From a checkpoint of a small transformer trained on Wikipedia: 8 layers, width 160.
MLP neurons of a small language model. Each row is named by its layer, matrix (gate and up: input weights) and neuron, and shows model dimensions 0-127. Each number is 128 + 32 x the weight over its row's rms, rounded and kept within 0 to 255. Numbers have three digits each. A neuron's up and down rows have the sign that makes its largest values positive.
Before each neuron's rows, "fires after" lists the tokens most often just before its 100 highest values on Wikipedia text that the model never trained on.

fires after: " the", "The", " ", " |"
L2.gate765:112108152096113147132088137136122129134163149178134112106109093190154243139153148060134090117190132158126097115165146114139125162216117117157123123147099138130147182145159159109130124110153146117195099169085136146106144167156104148145157078183115136105145097127148174159105179098142076101072093092156108155134106146156056171123148119123104100189144153097134123091099119084092147182131
L2.up765:114149149132145185200057146101117107085130168142137151132100085160114119073114167026085145136145169092156114101138190149046070132146093131127132141163114146115177141135105113085145071103109151119132108162186148128123102146092090168145177181129134080101102111061127154153102126122127136111084127131127156174132103146117079157124095099087152068148099124134114076068108154115083115123159

fires after: "2", "3", "4", "5", "1", "6"
L2.gate56:125121103095081077123153123132137102130151196215159122082086144148145121153092105159149133163160090167089083164152052085150108109078137113081145079124174160146154149176037122166084101096117147106125170150126151074151072088076140180108148119121102153097088143166160058166137206140120183160089180123105153111109107130189114069198125161145148144100086102149136124118122137115124176116141
L2.up56:133153073135125103101106132085065121095090132099102098152108082137139139124138128095129124208153147133156081121089097109150206107082099132121125141122155161184145149107102106129139165097134177099170086103068097129125143144115087099090121162117123154120093079129089143102126152128158098043144167133158065106111172169092113072115143203139127152181112112138100093147080097079106114163178

fires after: " re", "/", " Re", " Co", " co", "fo"
L2.gate500:072066091140114109153128107144168145161183110162139174158187061134099109118142129157145113159125131158195095151198135082180202115200151160135135163074155115184142107097095109134162165119141120102130145116084068133044181123157143150155142142092128132151115133076142059100127122133127163159077113072156112070134139156172120112116108132136154075157132141113150116180159120191087123167171
L2.up500:113121089161095151154050133112138146119123118111095105172116143144099155059145093117102164123137093190138148058137219136108097068180138108156170120131150112146125139126095146104138151190109181083144158103141137142122197173127164102140118177074112184095180169091089162120112118112144120102118169112154190109189138094178146095100106125093143090183106105134134138100154125168124066163176

fires after: "1", "2", " ", "3", "8", " on"
L2.gate416:130120124085125123139106112107189187108167150086103063132126157126135115124183153137129105125167073152189183185085100198114131169117182217124165158161103147124178130084079122150131139123141121120137083155185137124118175120120158171178137145117096095095126122160110110151110140171132161208100105106125101149087092130158128158078177100127221148143143170124174147149115137139163172181108
L2.up416:062125121130118158142110114142144106078126134175116123106068140173172114158179191132149194127137116116166108059154118124103158132120109133128159141120082122125133161115103141098128160096127218138100168115152070132107151148111142192157087125168155162131128099095109117168101150131145108167113086115133079201122098142173063104114145098143158182122157160180121218083221157105131078125098

fires after: "0"
L2.gate376:101153149081115143113115129215068180141101092112104135110185090127116184117157134121097126130083113144202178164111130111124141138078136174163123192142095179107154096190137167178149145156164153117075089096069115129073136130121167108080171097142114131089124135145124172125093132148126139139138160165146168121081127099115147142169154127116115123157144135172126201071124134163167081099121
L2.up376:130089094102118083119151119075137105102098134146080091116200124077110107131049159103180122138151126169123172079083090086149175086097067132139083154050109180161088117094137204116144118123068101135135098153075106095140114173134137148115101095122147160178130026123149146104130130172106150078136120096148122099106107125130146146173126094126093121168121115114093126106174116086165135135135

fires after: " |", " Re", ";"
L2.gate473:089147108189084110122088143170163121117093113132122166143138141067150147101135140154088117170105112105100109165189180095122093129135161118106074137126198106145122161191147107096121140149190093191150192155150108132111126105130102128122104149124101109113070135170133143163091103111095105132142131178150120112128183116133138127048082145136068089172049126118090121162141085047118068091161
L2.up473:156106119093125167182106098135144102081114150143111142118127114104132156176165132135096194148069121117097146130203180100092127153172149107086174182105112108089157078166118169150121157131195116152094133107105108154069145147142190095104186126052133175112192145120137089117109116132112134123112070161105124175113125108136120119084113135162147147126095108099167101181151120078146109072142

fires after: "0"
L2.gate302:058162193120174146178114125126125111179104154209101094096182117101140146098178130092069129145118121125135112105071174108140087131089092131162137095096123176162165080104135182146127140088136184151102162145152126102130114155104137107077118124120125140105161183144116066092122140114129142151171064096095084106125125117159113126161083111120101119143100072169086147075134155140161190128149
L2.up302:111132121106142086193102144105097135153099115160099114163142127137130119144054183146099152129182082127155183113093159112125178112177082190121089080141090169193118069091077152106131157118067171165079122111100110130147097126121139132110118130151123150106094082090108125150130143171163202106150142148130061159082114139141148150159127076135102097150106137172136141100129153070083126150171

fires after: " ", "1"
L2.gate30:117117103067178168134114191108148129140165138113100135120122115161150094102156079053145132150141174105198090159115128165131133124121107176171150159111178081102138177153143092146160157106119106143207098113190134150129164168149156099115122146147159138165163120116118085165107116114152180123129176062111157123127116175148134170111117115107184113127171138122125136115082141105218047135109
L2.up30:123103114114146128140164194080155112078080190087131108121144100146084086169130104112135155082151195160148110127141093151116104137157123153106176165100157097111102140153072109133151164084109153182165112123136099140092138109162144113139140155158171177103103074147138131183106122127187122164147185147098079193146099115176168104119131145173116169111098142130169167119119150076120071118123

fires after: "0", "ven"
L2.gate200:022108129107211159138088082103102131130114109138076092139173128122123165158213125164110153104140109106128186129098150136133123107127158168184109114138088184123146068151122171183115144076086151128147117117133088119090142108163082121117129136108073117123167103120149086103117095151106137159147065124145110123112121082150118120125052056115157121097048105193105145096183148117129099131159
L2.up200:089146137086116145066128133150105124154121106188135085093162149125152158102074112197148133124119057144133181106100126136177136118131099188142094070098111132163149116115130145167161100161121097094122061190085186103123156129160075158108123093152137129124063113101138163112151128147122160074193113106159141083126153097139113087137111088148105082136116063148121235184128140160118165097149

fires after: " ", "2", " |"
L2.gate521:151107178088115081164081087138055196104089104165103104149130114103127174107140121163078211182160106161150163111173066137146164134163121134113071142174144092160108126074150146144115134138146119137131082096077155114078156108111186136106157142048070140084134094134093186132151117135100143090133101186085116174124129136130142093107153099169119096156096132148163123184132085143138186165159
L2.up521:161075172123083159151114113154139167141087141116125164179110113133132143115146156125133137141130167153136106092114139153126143127164098104149115155133215131069094103174140115141168144104109104157134176128125090119109164119102193142068097134086115100129161140083081158122071121144077090102077169142185067134103112084103135100100118133114154131144105129099152121161126125135074115083096

fires after: " ", " San", ",", " in"
L2.gate131:059145139090145124083166131114159113166138177120112092098138130148130146133138094108114121086140173152150107184136181145102084132146165174165170136197112149097180153139113155150117160152096158065123154139115178142060124182083167114178155127147081108098110122124130046125105148123180151147095137081102149174103072115180125162121114120160148101145087136063157122139058124112131124125211
L2.up131:100165102164063110153108114116165154110125136125085159108060096118156111174074137136123072175085125179098084123083072135137081117147120072095155180100119106141144174167100135135155127138142158130133150145095077173172088107220144121166074164130155118088075143107182116167137138150129096136142108092158153103138117090094069081105153123093135138116106136137079076094105097109127101081164

fires after: "2", "3", "4", ".", "5"
L2.gate241:085142096120046083114163147108076207128134135142091135108159094148152143133130066197105108149158179111137047164130065106111136149126068177069087155149116105104150166146106107097135139115135142088173043150091089125096160138095159105118177113092076110108123129135115129118127131147092131122130176102112125150096117144192144080148150127133122183180136112130147099109104116165150131136127
L2.up241:136155093055071086129102159053168070079101136086047080104164146070125147077110131174125159147150182104134135133091115057135164189092114122182108159130108149171106132154126150124091156129166127135099107070126083129099114113114128127057084136149140109089147078149122120097113126163131160094168149115073064089086142124133087097142140141166152159184117157133119153142108145152127141141115

fires after: " ", "0"
L2.gate491:126113086091176089156095117115118129141116057159142080107147102130161137102183140170113131130123123075136088153198097134111159135120179136116113204180102133144131175135104102144140115180079118129135125142084090154084105082108147124106158150075132127130110131110112149101115127160126138139121212142137132116069063110141132101082176145091111136128099165127140104152111107116119209143119
L2.up491:122161040079102133112105136135109165130061065115072161101149132150143143130167178112100159181104099134125127100139113057085145139094104144146118144124091157090102169090162125136157152156082085096107157094105144189148103129132133097112069199099102127133097119068125133173114097125118135091155128180130132189122116095083154150123093115083082165125050157166139133158075140119107147101155

fires after: " |", ";", " Bre", " Ro", " E"
L2.gate785:103155203097072092052138174102144161132194122160160119100160159183140143167168171082108149074142142157160100165206129137095149170103166138149118114127124135115111122165135129118103173150198141157103159172103138180121120105141156097129171118177147117137154157128184079155122141125152164195136162081190127177148118157125113108094084134126090149100103131164191114094136127134157151140122
L2.up785:129144148089115178085134115074144143115086074132150106150164173135072143157079181090133127084125134170136078183167133104099154118098192160092107141135131093085094106138111122112095121170160125207130130138132045180146141144120151136133111110129141131127149121065121085116167109164117136221151120103138120151140091158112111167109088099154115110130105136140203166148191147128125097149126

fires after: "1", "2", " ", " Col"
L2.gate388:104122140155140108118103199120105154178147170191172108102128148117081134149115185069148096109113096152128169163070147094121163113098080146148152096116107102129103158151152210170150182102131113100104191129151126077120139106080170106176150124135110175108116155120207095164109148132136144122054121134160105127113118112135116132165144094142111177190179140171185154147183123108181112104116
L2.up388:099142098105096109111161089084122153140149151147162068092156149162082126156140154094150101149145067137165131127125088114146124156112125155154128129140052152130125122106113172083157133135139193147106171129093143127121127170122191162089115114126050119149096082139165075192174111126114171141075140089090024101138062122131114127079172115106091142129091172146184146127144113138094142161087

fires after: "9"
L2.gate408:095118091136060124110109120128118096176118145188139127085184156143145119134098159080089126124127120136145105143091149124178116193139103115162106110106110214109131115099129130189119177122146121173133150102170148119080121095137137124115108175144205097160117083152179065161157119145184146096213199103126107130122114136103178105154045103106126101191072119159116149137132162087086140153135
L2.up408:124176171122181135188132163086136094118181161145129169148148187105091098134104120168084139110149156143089189162170165090122065098149158149168173102056058130169126053121142154128156088108154156153141067062115123111114112106153126111115143095129156175126164162093115113114149173090095151176153111127137142105059135112165111105187110063167072102081092053145160089082179120116173153107129

fires after: " "
L2.gate93:123105095111172169142124140129129136160080096149111147127090078140182150146164093080099071143160207150074027147157113213134133133108115136110152112103141116118202069090158100124065108124112081085115067149165124132122204130155099083161109133096134091144072170080126078075124105139090118143153099106153137113104150131114151094146104098119089097119191064097117108116147094140123096129175
L2.up93:123105119167016090085065190121136064153137142113132187156090087120120129108087124129171122090118133127169172146117139130099102118155146083100149177128138105141086180101052080182130116118110150099147188118153152119106116115170089173098119156081109151122133098162127123166145122117126109145076120154131073102137094126103163166099126121133090167070124098082094151136130158159081110123090

fires after: "1", "8", "9", "7", "."
L2.gate176:124081167120180147128151117083138165145150170184081090103107139099118180111114108131099100179139179130084092169078158156130107121089165123155088120119172152092143116175119188128104113099140137145137156101142107128027098135131130111078080147170173144130135187141170037177120180130114143173065127118128115124146115146182120116128057130133171112128101091138143144072175122119101121137150
L2.up176:150150115084147165130169158102103133124189159176090163100109149153107139130094092139087107155143207126127091129104074136146071181101135166120123106078189120104145090172147164121115107108127108170107177108225093116123141141105148140079124140142176148094108120152112087116124136124087062155150156109089130167168114088166088167147089156154163111122186132135156120090136152127066092079068

fires after: "9", "8"
L2.gate770:189081121133126124123109099123116108138087114177163112111144072135084127160157138100107133140104142141120166129079120078169102066131140115137161114113065171164111116140157133170097149033142163191143114071101113148117084073181125097115130080085185162118114128074179088169122118092117168136091081094149164111095113108185128057153041115095111142105053129193115151101134157133133106092179
L2.up770:138149110116124131155111078169177081141098147121205173101185099146131096158071132112134121179121168154101161214133138081148068145117132111151184083154129168127072069119075121180110126107129096141136120130124121097169113159089095124126141118100142113206136078126109132167137108165150094131127157107155142083075103103188098100140109110091101108133086157131095131050103132130155138157127

fires after: " |", " ", ":", ",", ";"
L2.gate427:080168125091062129111135106061142118185176141131126153189160152150118147125125164060168129107143132139099117155184123067107102072148106167137142158168189080087151188112141158153181141146132068173204123110115091140164140109112150189134118115165108142142109088135127061131142146132186135140080133034121098162153065145106097152093157160123137109185097102111106136116110144104136072155178
L2.up427:158178213174120158105111131210151085073122139171141159144134147117106132143098092180153122179156133143138107104120144147096127154081140085109133128227169124185200119088111122127095141133130073143142135102134156153156088127163175107108089158165134179152167134145161113128154169117088136159135128131050183191166139088100080082155151102167173157143106118129082074131173119144107099118085

fires after: "1", " "
L2.gate768:141083112087107116115094168163122080169143117109135102085118182183135067132105162099143119121144160138212109138057175097116094108125119174170155151097123116134109160120088132153175158133129099157121155154079118174115124154132194116113106085149155106139136119133091105145162151148153143074131181070130132140167089139211086122072148110172071136113165127106156106147125120098168124141190
L2.up768:142074079146168175056159139171143157121130138104153161173105092143109109176194117134132153072150152171136172164089144119130136166135108076126152123124151130123124140145102142163103104095102085150140122155099124131131124133131109115160125094155117132132157097055204091122050091047113126134098149159104146140127083103156125109109173202186069157113179176123114109054087169156142059167107